{
  "hidden_size": 160,
  "intermediate_size": 640,
  "vocab_size": 32000,
  "norm": "layernorm",
  "rope_fraction": 0.25,
  "init_std_qkv": 0.0548,
  "learning_rate": 0.00237,
  "beta1": 0.9,
  "lr_head": 0.0108,
  "max_grad_norm": 0.5,
  "decay_fraction": 0.387,
  "final_lr_fraction": 0.0,
  "batch_tokens": [32768, 65536],
  "max_seq_len": 128,
  "max_steps": 9277
}
MLP neurons of a small language model. Each row is named by its layer, matrix (up: input weights; down: output weights) and neuron, and shows model dimensions 48-143. Each number is 128 + 32 x the weight over its row's rms, rounded and kept within 0 to 255. Numbers have three digits each.
After each neuron's rows, "fires on" lists the tokens most often at its 100 highest values on Wikipedia text that the model never trained on.

L4.up357:161162104126090100066098155122132103163140211134123093156153122132150152162118171078174118132119211115105151150137153086115058137111117160125085161181148159119141148030155120154134110143115125151141115074155113110185140177100117172080072136117153141085134097150133100075151135136191123131
L4.down357:080126119087163183147130122141147147145088126100118189092103114134098111178173082127115173100150092168146083073149061147183140148158150164164133108105136091138092202141086165104130137160145080111147119218132098087103129149144164135143188095151144101143160112121066167187136112126136150101
fires on: "s", " to", " and", "-"

L4.up183:117173147121121158154083122150176149140174088143127107124161131138123084134144118120165134113190137076142137154127127098110098202093120105138112158124103085092140160092118132087138098149155108147116125161117146180132071103147106124137123146112144167092155170137070122164053129130085109106
L4.down183:112116119137131147123080049094104059148079140117140208175121123106149156095122120138119128149112138138099156078111147165147126131157136171091079089131114203130173161134120150143160143166123123133100164108122104097135137092136139073131126131118125171105104168135142135063139059123111115099
fires on: "s", " by", "d"

L4.up301:212162163139122137117089138134124093142129118150119141106177141188124127085065114158142145135116113139102148134078140145070129087142139137161073110073108105091076113108135152105123188145130138186152108117114141056104045137233052145122127093131089144139161115149119111150172088078124153131
L4.down301:107082132115094132143215145109106164146167144188133149208085076132132184105138158134157124108136106098087133145112100121144091121130142106140163141151168131142088165099103162144086167110122147150121093169175178103113153098160119111154071108129148093091127094123021163126183102100082085085
fires on: "'", "."

L2.up151:169183080136139057157112122088125156167104114138133184155154181127160140118139125123132166126127097079097127124101120152121169131118147195095141142131105190151066132126152067123169139128114138124141087106139118143160134158121136135143172079127140118153119106139092155084184155088104141115
L2.down151:102105196134205153171123097137099164197128103106113128156078150140088102145091123103135057088189187127115130101174142116134069132150131072168149105067155052142083087128166200078155131095153099144140149160120110099111100142132117134148100142091101127136156118117120162082144085104067107088
fires on: ":", "'", " High", " Middle", ".", " an"

L10.up618:102084160138115138086117137127104128138120136120190120127174101076165137126096100101121130175148066121104169185135106091082132125120152099191101149124103086097150155140169137179129072101158151138118178123085184106038104112131081142089089147154147142156104091165095096130125157134073117165
L10.down618:224127124153145121169137163154109118072113123136101165136160195103128143088116132126105124105093184064148172091086156138188083112172134138096130160143100128136119119136161126143185092204038163111129150100140122143107149128159130131151129120161143098142154081089172101104112152140000088183
fires on: " |", ";"

L7.up48:085111152158155129162107132094143092149079151143160142176145186130129161082162129120064086090130149098135096142163120107094206158123131117127135057148176141169138134096131095126117133150086108159208154081163176131132086131177088119134110134084115111133123127107090074081147103127091142127
L7.down48:097110125081104145105114148182125133099122141107129124110140124085162122117111146092122097185124095157167172140122103109131155099097142122085169133154226142107107143201140154139105069106180143177084127155117173095115148122129114165077077098157101126086114139133091140166147090098125114105
fires on: ".", "-", " an", " the", " a"

L10.up9:117184079140118132102129154146141071174135119095175102202093089153080162123121166134178094098115183084099059160060122076104118151107167142161126077086140150115114141172109209159085153129144088157128150191125134153073082110111119157156167106097164081103151089121150119150130152185107086107
L10.down9:102122124144187120117084154135112154120157100134085148166141090104191099119118108083121104149165120101144101119126126158138173126144163122158117165069102143114162153122182087148175165129166161173143117080107219122140120091107110140137131129130111154135153063080085104110092116108112160077
fires on: " and", ",", " the"

L10.up85:153114137200179088133097172135125118199155132088165102109163175134092112136102144181153167135106196154120141171098180127088111127100160115137156138117129150174095167163126135056160188146154163139069130144109214134071100148099134117096141145108102139148115112137112168157131083135109065149
L10.down85:091103070101100123180173139127091053126129132196092115153121131165143132097116084056135108071151078059111088108137138131147106157141110135170134111116151117159202079111158104203123161066133102152174123142176120154140130161126131117168120114151109127112125090103217133118124128134191163125
fires on: " Best", " World", " International", " Modern", "th"

L7.up436:088160126125052166132142124138190116164105201104159091153174118175127145104155208119091115107069122132136080126161095091072065161164148109179179124148168116155138101098085112148115168125122071149109114165163130096143161136094115152095123125114117132109137087085141105152107160137124115082
L7.down436:104125131176105153104154158142081068103128138150145135101127156119100149091108147100108154155098133130145110075125109118099072134136109078107123116136194059139144097137117077150154159131124043130127101099137112128118136170154102111124092133131127149133103061100255140126111144105161129161
fires on: " to", " by", " can"

L6.up185:164178164145122101141154171150181068137110163146146152124117118090135148133121182201148198083189122071121126171106127075141134117120150080132078070108161165189099118119107135113084121179165060146129175137148105097124104119125055128152171126090120134131115140072096103096097155089139098110
L6.down185:141138090104141082138137167174059096136104175141119165133094108129172121080139110164092137122091098102097090144087089137145108142166087122166126132153145125148160152145105115164117134141096145124129133089142121194116138155077133144129203140114085141201139085100156106078142111154165103147
fires on: ",", " where", " ", " at"

L4.up138:135103138102196078120151123092122112140029131164164132171123107121104141123115168122055106139143148137183125149172136122175127114166115157161116108121137125103174127128180084175127131103150142195155132158121193114161129116091142122041077130099116133151151151093135030081101116167138158148
L4.down138:098143083149050102170122141163117125131140207137139082112124180136156108153139090144219111130115128103117094099114110115050082158107136127076142131125147117161104141156113100126137112120095094072138153110143113113081132139121137133166139139186125101140114098106132183176143105138129101085
fires on: " on", " together", " along", " these", " it"

L7.up2:154178141165107102172125133105139155186152114146067123161145103134111156113107098077069122168086148175066127095106099165054075138192121096135155070130143146136114142094068111067099130161143105153152147101159163120115083079148100107055182180163151141168159107142135137085121135122100081098
L7.down2:162083106096141144086122117138152123111105119125114123155133138087138120121122070153145113116139103153186140147160145107104206122120148166084146144100118199151124115148153142163141158078111131181098094059104155108089138076128076166173102145129110101044109163083000100175099119157080178122
fires on: " a", " \"", " first", " one", " the"

L10.up290:142156117157076190079098101205126068136093156159204073166131153127107141096126117123167118095151121078111123123153149194134203148125121179166067122140139134148107073160124159152117190106143137077163109125142192137142182142116106131148157109097142125185166117123069143119155143115074082173
L10.down290:143165085087148143145097116145147109092096110135120097124142098124170077185149145146131112127110169151111147148129131156193110165139167143159122130117126138121152092136122123135151113107099119105162070115066146191102138067117105055131147127102201160141100121115185076140171144138036125097
fires on: " |", ";", ":"

L4.up193:099154131106080158058124136049124125176174175152118098113162113104125169148092192109115145082061164112128153124101114118117062134156062125121132121120126100114169183072077139210157083130156163172147127124118164086124134095130113148154162106107106170105138117142108176109139127086137114162
L4.down193:124152135072083136116151161189081124099140120108127162154135127128110148075165115125121139124128129070165084098094128083098146144068150172106164124097099081113057133148110165123152053166191110110121152124122143161138135150052149078088124129158112110119096083128063174138114148111189114171
fires on: " to", " –", " that", "-", "–", " same"

L6.up624:144075154149096055122109178151208124140110155082104108080110178185146109135122137235080145159147154162101160108176126186123042143072122117101179126105080141159124108129206100140103129133073133110159075107142080086116130157116096107115145113114172153104134129110143159119129110154150131116
L6.down624:134164107162145179159113144123084122168077145163140169164135085091123123139118111065143109095097121109146138152098159040106169155096146157170093106082138156096124126079042107111140113133123169154155128108141189155139133087183134173144099134168128089125117159159118121139104148096062098114
fires on: "s", " in", "S", " positive", "st", "ic"

L4.up459:117107133128112166093196177135171103144156089181164123113146111128146192112114101168123059110072158026123096145095132140116086151096148108130170126152143128111102124118131082117143130128185114109115101150160100087154106089126104167142121175152085181117140126021103123108135166166129149133
L4.down459:118097087196155134152094091126072153143092162118135150140097162142107092120168145092131191148181106190124150119124139110102156098202114178120141152102140121162151113116111102123139112134065090121144161115161150195118114213149171078136137106095153079121099134210115158125160075066115134133
fires on: " than", " just", "d", "J", "g"

L7.up94:112125140141156101079145146114110153147169131145142098130191115126128141179159138125138133102129110050116094078114134119097104193118155108132082127136143096157185159127168152065118138110109082140158141137132177122147137073116138107088074133107137142162139142104084166182081090160080147125
L7.down94:119053099061149117161197141093149141140110180086082125131133097129103187121052120138172135091145145160148109158134119135128161065099133196128100135144141197141128137067139137108142088157126123138094093079239096157127138122155150131135080129146116112086098177139035124126140095057115131089
fires on: ".", "s", ";"

L2.up198:191175156132159146147138143204122101104146096085140118125173127163079132159097125105157158055147097163123155134127127069175122167138156087143160129111081080115124124083107101143111179171150118110137138158110136137139123118106153097188063175137150106107140115103127099131156140132122123176
L2.down198:087121112112137111114134097038110148131103152164127185079084139117161125112124151154116088196126195139144106150149137188120147100131128166080114106146146156134155128141146130099112091060142164107108143121119085139100082120146131137063191083133123152175136112151147128142106092090172125098
fires on: "s", "|---|", " center", " centre", " women"

L7.up102:095088111162056122110182156122175154171112143097108118105117130161141101108135186134134138152125152124129113135153132106134150146154068140100126127067147164169101117115139116133158119164124110156160158140235137085089119198113102122124118115138134180050171168158134204122085209145105074163
L7.down102:115119126123147163172095179148137122111108162144183176117135147120150097080112127128148146102112167131112137094089148152133126125152138195175134180096087141128138126176072146090152104160107168149111146132184141176087094129153125118151126093127099118161155244082174117171125089087119100152
fires on: "s", " War", " war"

L7.up312:055142164130080107046191158091160134167154203126168132115155130110184120127112147134099200112137099079101129148146115083064106050115151137151115134123162120106168102160129184094134100131096049148148161124141165115133094143157128088113158095114150114076106125131116193169126153095132098083
L7.down312:171104139128081148196146183128137076132138123128156152155170170123102097090100102133081146171093152094141130136107142159139106133123096101157120150180174112107124104154098126138124091080089130050121078161134123211167125154153124086131151135111042136155166131130131153190097137088178064110
fires on: " to", " and", " a", " into", " of", " by"

L2.up382:076065154162107190110136119118144100098107126113178103076146147054069168115135166080097112082143122178087097138084112094151112170107167080164089119129140076126156128100166156065157071132143138156183175122108130149151080128094148128124147146124166162192163141158045115170144122127155167149
L2.down382:161117138151106092137171203152095085134126200064125159181085155154170092084144118173175050097114123103123123125089145113106134088138079162134114113125087122103163079162143117185120137145086123156134100119162153138176104116100111136085105080144181172141088139120125089124136123064095136094
fires on: ":", " for", " |", " license", " One"

L10.up73:130138112129176064155118159136138145129065097088119132131139105178136087120117141154074086117168159141144144097126177137122119131092137179156158140096132135114137126118133129135138096161088107168113113135128092119092129102155150096102170107158210148061132137138129193126121115144115116106
L10.down73:105134098214112152144147131118142120137094136194113127115029085103151112159154130107172094160194204151126076121075116152165147134117117119121136130098127064119137126126147120112115100178172112117157090111144104129112180114140132169139095104088142095149124178125170113185127100128107109149
fires on: " and", " or"

L7.up23:115143191113106128118104165148119049136127173088189114134165110134131194146118157176137119137169077112101174131177164085076037113169115068165156126125167118104090133108130145126147179191136130164123155143192098073084147121124095091081128104133099203104180094103114115138160122133159147110
L7.down23:141131067151144184191082136119138137109068121150105141126083182129130152116132148151076122104085169136093112125120146149186234098089143107079121134124159095139161139197149112087180117103108127037122158115127120142155086105092057122135161116060166112123127207142139132119088121134084098178
fires on: ",", " and", "s", "o", "la", "a"

L4.up0:154158102135090093066179145100085134137136188153148082164186174170115175149128159179103134201071115170145183166107152112059103130162089133161121076107137133162127101104120171197127123112139131126106165216101115074068116089127123124143148141170164142116130102133081134196085183156073152083
L4.down0:107107184127128130136121122128171141119059096139124178106089124145106101130104140141141152057143113081179107107078129147174104181099166147077137112107108145076113175127136092089140109213156079117140127107178141165109161202138117167135176110134154176141163106174108124124122145114148113175
fires on: "'", "==", " was", " (", " as", "d"

L10.up288:114160134129167143172084138054147100185123195128128091128080087116141135121108129185093158102108114219122134143145095146107131100157197103122148125108119137168159096159140195224117100133085121157139121102132168086089091127135131072090119122046143195116127071142117170146136131179147104136
L10.down288:098128113073138148133127154158160180117093173097123130142124164083132135161158133129158166162139161191129113120120091110130134114096118099144103109127087172112145152165114126117122096129093190147098102082144143114196115098152095139108147110112170160153172058108139156164145110106146119105
fires on: " \"", " '", ".", ","

L7.up509:141142148128122151121126128054101094136141157079165097107108119163140172167139167122077157087120156067128110110104113108107096188128082095125069183087203204145136120082148155182128112139122111095123125129151155072095152110162155132137148128092150161082121113147120188049169131162129122134
L7.down509:092056129071142165127122123163074100126123077130144146119119154167091164173096095103168083105143116145171089034146123164126105152134105180139146158147175155166102131133127105169122170155134164132148144149124105158154119133066099089094139098135158134115139203162134124139101105105139095130
fires on: "-", "s", "–", "'"

L6.up363:114108091154138142060090077089129129128131100106131136126150130136144154122065121115116144149138151080093145127153171160126094036150154155169182201142111161149148061126148126136088182184094157194183138079168153083163134190133164180089080118110092162092172119185086118124113145137124092154
L6.down363:087143116082139146108152136077171164158083091127112149102168076150104132140131126143104085124102009120111124130164078171140150120120103125072108142179106166165117139120171174114181120106152131123130143086191105121150107241093098148132120082098144162145085138129101114128093088085121107121
fires on: " of", "in", " in", "ly", "'", ")"

L9.up242:133102122127165178086157124125149091141138205111136131102154116149125150129074148077160122109180092098092146159125153147152134127107166119162071135113139211144127139107088144189170089109094101133137130111141088095110192124164102144169149068124098126128184090089145123142169155099098102119
L9.down242:141142147139077139148180143147156173034112112119100141101149125091113111099174140139103141126083169124137107181163139129134108113082082130080121070127130130132082167187147177150194119125150149119146121116104161135197116055090147122099109146133085145151135116172101120063209088089094113153
fires on: " an", " |", "er", "min", "li"

L10.up44:150172111159128177200120113072182162126178163106146104098130109193177099077099128200168135137144130100089112142129115138078182132148076123126141131121140129189106167130116123125077149142168089112166098135102139114104163107130100167133125110110122094150132079099138089177124136106164068057
L10.down44:124088114154146117120090116126167091103091126125125142109130166100081134164153164123103151109140145172178148046173147120145121162164178115159098146125118159070119106119130092101168104118127139125067139107163147097184138123151138120135119112149156144119156093156099170154122101159130168158
fires on: " \"", " km", " [", " de", ".", " m"

L7.up441:049109116149127100148087084160163173152147125123147083091138140088150121184144120149080148106065158107171121154141136153117194120159112114179146129160184110153126173117161113192156115087133119179107140199138106089100036107124107142115136156072112131094144158121090128182134180156077092162
L7.down441:105118135146116136125149169164098120153102107086098243095136115087129152151138122137170092125176150145119197121144154164111138108133115161144155125119145135091122136149109114046127113135147164131117101111098115115163123169195126102074115146121099101167155163115133141116094091115148081088
fires on: "-", "/", " of", " World", " all"

L4.up273:132137130162100157132158149095146137184091125184146097213100129133140204109148141137111132103133131147121135119094107157128141142096106075110151072101098103114095133117239121114099094112175168152135114160118081143139161131126135128131077148139140128129165079163106130110123193145126158117
L4.down273:096117136145132117128119077141113128064159137080094159029169134148134043155093143156164105110139125105107162146180138120104163114176138112128135147185140183163155139084086113146107171125094087127114176133175173118129091122121148148135185128094121103119110174064182156116112132157102096175
fires on: "'", "n", "w", "t", ":"

L6.up365:199118159134151158150115092124125047159127141150185133127135122132100152092139085109106116105108145111077183176094097159158139143099134197166112116088096178156150208123049183148096111171149127116090139119113150160093139194107125152162105177107070144095181103110090086207139165156070115111
L6.down365:139147113146106086097171131098185107177151153199098101116191152120152078158145159125092103140114094147145101128176106112101133138100107096146115121133113075116179014165160119102129175118096095165136089132144171132114157107150146107097217114159097118167086162177156140119149144108161145092
fires on: ",", ":", ")", " in"

L7.up586:091131134136171116153084144102142145170103144110133136137139117176141135136115092131121122151211091106135136104165104094149114136181134192131121177143166131128091173113138068046144093141187156152126116102125167109072067168163082207083056117092122137108144102104136113157109133087140136128
L7.down586:129141151150123112103195126107133071084166134151118131110127127098144113107135182146130118092111165168090108180077180128096106110100131084143125104128079095120188141083132155181138137120073091155135141188152107148156175099111150039173143119123134100151120071157144163105127144134086151129
fires on: " |", "s", "rium"

L7.up227:175179127087121098082134169096122185114190124111152101123091150118124127105085127134171134166122105132078072149064175155052148150114146105122154145157101197170184173066116120146164128173161112118151115126185133127065147090185099091125190067150133096168139132072119079117139137149094092131
L7.down227:140140144141101163152185105136099112121109152152172117127118147098135169152120163126072105090121104155163110146097134179196126114138128173133130096111113101118128182178143101139086084114106183144098151146117159175132139145103177165147096181144161141123068105072128126089156127072085131145
fires on: " an", "G", "W", " There", "E"

L6.up352:090113126092206168140167134109143153196131144134166118113149080138078126139082142101117148082070126154141118147133095093103133103147175123128078197169148138151112097176109153135117103166123181147101180108123143104120089149155159141103094172154165127153165158115075102160169123068072167139
L6.down352:136089144178106105110058119114106079091142145115105152114190126096151138096189197137113122140156113128031143143139081135180132120123107141110179124112114089105109112132180100106111109128125087101155102186165085130111183133136141134115131123156119147155073165126090101122155130141157178078
fires on: "'", " /", " E", "/"

L9.up56:158109093096094136154159149101188163154150126064096108184145141139138217173124129128088085179114187161125156095087124106096131167116115130145180091158090153150133130113194136154137091160090137159130109119090229095107113153135102132132110164088157122120099098104112190108151123158118136112
L9.down56:133188115112168188160154123106092085108182149153124146141102132158128124080143108089127075085181158146174132108151134127151140115200183113116107165121085096111116112205130172114133170155148116154145089112097120111106175141113126093125116140155094131134142005117208078165111117082174093151
fires on: "\n", " the", "-", "C", " He", "f"

L9.up184:139159120134156101097157105178123116145135202195170122172167165121146130116160131168135138133051120175139131057064118074140129158182147148134161099167161169128153149049196135083141113089149132077185154147166097105100115173123149134103132157149112084135104113112083122143141106102130093113
L9.down184:149142133152182136106114113139086157102110109142104132109156092090168092091138081180102120098123127103152111195174139164079091151094162154166138120145069076124185118175075183115083204132140152101171112129117117143172150140173134090086089131134136097163191162099204118122120107182162064150
fires on: "s", " to", " on", "us", "."

L4.up422:076193136148064086093129140141130108120096138156166134128116115132105151115067169127153138136162199164104112201116144084085138159121148089091129161058118142077139110112147107142140105173065050142116129148104178099103107143103099139138149145166145146148186118122136145106098167120146066090
L4.down422:143114108134167155191120113125154165165117141143157152114172143110107168091194132107084167105134160113046143119125158169111116119100121145180163116124141090146153054074105109169156115135181143164171150160134077144153188124109155080111161148104122170131127074137144150129131104140122107145
fires on: ",", " and", " as", " how", " When"

L7.up167:117112154112127092108120160158133141191086092161135152142155098184108132063117139091094121043159119093089093151133130142112177170134139106132168115085090111118132156118163117156138139132162075147140127163147193109060129102087082133133098119154099134088158129128163102135182148112150074146
L7.down167:138125095102160154175153156091090158109104144113191171112131142115109153107134093143140128179108136144136115090105121132210114124179126154134096127076131166148119067150097133117174043183120138073068134037093081162132159108152071136119153174138144144114105130166135146153142086112146128132
fires on: ",", " and"

L4.up581:094099132198115123151124129081132143209095131094109128123167187131087146144151164187086183122107186181165100155142165108104091206147132049151149138117114151115115133111163070106163042090137086161147148141165163089095049186111152118178114159109107166120126106079105069139175160133129103102
L4.down581:137104069074133125149139142152159144062136131148154149126137135154151164109117117061155056135157105111096188090101129154131156040118119193107091107163162089145191098145080146088111190149093176115144083077130140122156195107173120109104129139147142138115088168169116158144044143131086136160
fires on: "s", "===", " only", " last"

L7.up197:126144162113092102076140113138128151151123157114124105167151132128137169176139114152115136098121178145117175102083194131112184089121157150184164111162132110165152127146129156138117148112108172147084066169098114105176139097121092128065101148122138142101146092105137213126115126083164170178
L7.down197:132062151158116117149166143139149140109134116137131126135087137090109078090145135164088121132136192087077124107144134101117131134133167121146086158076125122099118122074162090164228145147110151082192111147112117182162103063135097170129132131156146121161150152196083082161142157174109122126
fires on: "e", "in", "i", " and", "o"

L10.up582:161140141089119133096118122078182082138123052176111114105185076151066173195098152134141155161134089138111153145159091135099165087122101109115132118167107113162181134086107106115152205108089150150142126151168215113135182087116154122128092160099071087089144096089103109062113116132132122106
L10.down582:107064122163127079159157140123097139126114126114114106168062159114125087133172166120084119161104082118177093167172115110135169116097153205132137126099140105145156119109152171140111043191138117112059137100107114147115146145188124114124157075162110134099057160178180110122147136104187093139
fires on: " has", " have", " had", " were", " was"

L7.up455:090053134088114183155150088087194118179112104083153034175169066168131117139100058143176138136158138153155119147090082081085113118111121148127134185145153143129133102129124168143166093119068145154109157121113142101156145064146149166096118171158133176124153128129116145150127142191115098117
L7.down455:100159095134126131111100136131106114136153113079086191108125163090158129144152163139086162101112170090165192136165174117147116090087101126104143074158131151110084159202153125075115125112170193029088147108127150150119054105151081110122067175131111119099099122123135152040159123131075134095
fires on: " as", " Player", "/"

L9.up89:118143118152160119089126112135152131181108090175170152126151118136175116119093099117163130089094099159083064189130095126090176142124157129124045092149109084149137146183144146078150115115158119125055160177099150126089107149156126164125136135082132137146096142100142147131136148140133114103
L9.down89:123080133084086066133107120108103145091161190142121133113110152077059144142129193146133136101148152126109137111138108110162111161121126132177156141097150135130151084091102071168136154174151098121128164115156105119154123164126120035135139150145123131164118125156156083145121131170128107171
fires on: " \"", " World"

L10.up399:108107144149134090090174096060142142130112139233131098136135114091187079108132185088199171124096117151142150157088152123094140130149137158127178101076120124148123100135156111142109168173095126183200160170084196117134157062117044117164158161108126122122168089070114116158149138123148064115
L10.down399:108137105126066163121069120139101145094145179082135135090075161104154103134126151113113107173181150157086128059115140088125128154045090132123138134070107152098097187131098128124125144120176167183112106143179102112159109137152153181096170085117158170128101115195105156144127106116163099133
fires on: " who", " he", " \"", ".", " she", " which"

L7.up437:152150122089127113086152149148186146097150089141187113076112143141167107172068066107124113120159144197086147126107126133143175100132178193159103131147064169154200141129082114117075137162120200136133094108114101082135143153162137143174126084114125144159137114146120154138111127152106132181
L7.down437:066168104206112165140102118141128159160095167120098107152079136090142175064150185119066094190170133075138058094122138146146141145123121105154131142130196154115116097155094151154146091127130149158159099132117172092148082163107128111150174149127086159103169109096182162107210147097138145151
fires on: " an", "'", "E", " No", " Type"

L6.up234:115160162124097124168132079160180125166116117190127160062157191149134081080103092099070133132136095116136100131193131124117190127175127119150069086106069069166152140131116094109139153100142192120197160186096137151120125147153158048180140116153138215139136135147129145156131134116144054169
L6.down234:204100154171118153080099178097095171105121129101125120189134081091140150169155128138111122136114127125128151148112163121142030080146120144138118178186193162125113131150118185144146088157128070112132116068120117110136152120149148181059130139123102110119089077140082120111113159140127176147
fires on: "ed", "s", "ion", " =", "d", " |"

L10.up294:157166148187118121136152145146123077163068101169149163123095155112123190111107102155159099120161168122060108146090127126117118109100141149131091144055101151162121093147069149042133157159125111098133090198141084101125116100133144164129100123114126179160144132057106191134086183162144113107
L10.down294:124113142090135119069109102143084167141147047132132144127110125137129115177122110163146112154161073093177085082136144058173109094124098131127113081089173172088112168143150122119138102118101125124090132165153119119209110057120133185121155159201121131147131113176067065084119147120123106129
fires on: ",", " released", " album", " renamed"

L7.up385:092162189157115166091157107108135090187138143071088123115151170188122132149166111107122148082162184106169132148074144044055157110148125156177085164087185092160090126166133168131094094183061141111092153168114121085107147125176105151126180160062140154093157132051122084112102093123083136126
L7.down385:155095121104089114125078147127194092116153137190131162143153117063157113152134110140137106169147081043143147125149094174194150184104121145133179086088201130099159117165096166151098125080132099104193114085117110100134132134147122107067127061122112147151111155137036108116161135113150210086
fires on: "t", "n", "g", "k", "e", "b"

L7.up406:157174149109141149094144171133149122166140148177133133132106114127108135107133100158112151163126134127130097101127165164148117112112186063198105149117071212140180168112079111111114141163123170152140115135111095118122105093140097120135199091129091207076155125125122138144119102146141087172
L7.down406:127100125135093116088102198110130148101112166129120096167152126131089131184158130113086098120139134116129192164119101141138115128192145115112120171150165053134121122129123130172128127119175099152155147095102184091117145130132112066160077137051124054121087061121111117168136143103124156106
fires on: "s", "f", "d", "c", "in"

L6.up482:144192130212122075131087077129095095170151087110151152168120195132100114135080162138127104117142088093093109097101123132093108095134143126158209061128111055112153154187108116112118193150165149166128170140122153148086152128129173126124112178084151100119141130101098184146162158154141097100
L6.down482:161082128106128191093154189158179066063163137150130141162195135101174121092142124172157183179125164130209146104114090152154074136132069169136088193162038160147116161112112114101081131123111173099115129148145160109171102163095081139113087142132099137159130109103110167105138143127121127168
fires on: " and", " for", ":", " just", " \"", " 2"

L10.up209:158105129112104188117118151160107127170114058160160116194118095082093204129150067165113146060152092113122173153123115090107133107079123139150161144130072143096092133087084139178126115135094118157121123118101116126138120141138164161110074128108186123134143088121102122148152125098089119126
L10.down209:099111155108150128115111145109103150138070152044080168171164095168075064090124117133141144094135117091169132154141096094119103167167159119092153108181052144169130082092151106076149149165181171134145099168156108080125147088116160162166122098152116121165149167167198077075061172146079159075
fires on: " |", ":", "|", " 0", "/"

L4.up601:152088108213129123165086170080165133132059129085190142115138154068121110070119127201043173128127131135131105119121185181133164143109137130109083092077109153109177127120161080165112054149126160161201084145121070105105101166144148111156135110147114162169109142136117102134161195133098098130
L4.down601:103134115072162140136147118179131093120113165125160159108186103153168115181156153111166072133143113139080169156098088067115129082132132133181137176166147118179072159111128188093124157119133141081067171108149161113156133160139062159112156124146108131129125127113154158132105071108102112114
fires on: " of", ".", ":", "'"

L6.up390:143101158173125125139078140108147138138121151144065029107146127138172130161113125189090118187190087124098116108084118175115159099158149085153092171122139192098127195096109090120157137111209136187106090140126116108110108139152088130062073116056148162111098111138151141153134098136110156109
L6.down390:137154137129115149124218130123116113110146102127195188159119130121088149091114136068182144076098190137101099150125130112128085119080120127135117037135107082163137075110096147124105130158023112092132157145127096166175155094121197083144164115129105119123156118116093134111110174140129111159
fires on: " |", "-", "d", "ce", "na"

L10.up559:060130117155136103167130111185145133156131084151165087111161123110153118133065145097086130127110098115148144136128059139132147115056110156123189108158111107083187124137143140114084126141128083158185139226074156123213135084089146073122136166106126158131150136084132090127159127137118161126
L10.down559:116123174107155145138120108094144136145094139169168117122172146137095116148166132128077072122096093122121084123159145102084162150112153118160118145143146154150098122128119141174138081053118122142106176000151160166117215131163157124136102168133132136111128179145218139173128138150163106139
fires on: ";", " 1", " the", " ", " District"

L6.up252:105157125201107087079128133131106142182135084187148148053166126098094141154103181128085172103146157074106126102137165123058113124132143106151149151121124150179137141096104145102103103159080128157108149159166157125108203139181110071110100161050116080115125101087163146100112123094137072148
L6.down252:131086111107110166131167113123143124079130160109140095220049127149165139087118105115077118140099138120146114156095076122170170168123058109118130109112142124122169149174135165148116080124146130110119104134145169089090132102113144170162186083162147154104131112111143116120104141148157113164
fires on: ",", "n", "t", " in"

L10.up198:080094096178142131144131171122149032098101113190139148148077187161152210156085117110147167111135160105098122066130087163195145144170145103140127148098155168157137060116139118098132122125150111131140115110131165150170062113179168145146156166104138173111127069107128145104078140139108070132
L10.down198:132121130151114113061096074116239145126123151081106133165154128126097114093115101144133155097127137146084151079126139072089113107129125135112176095168098126101073121119149139182104132157125175146105109186097056115107159139105138126142160173166131165171088126186075152142086172171105118144
fires on: " was", " |", "|", " is", ","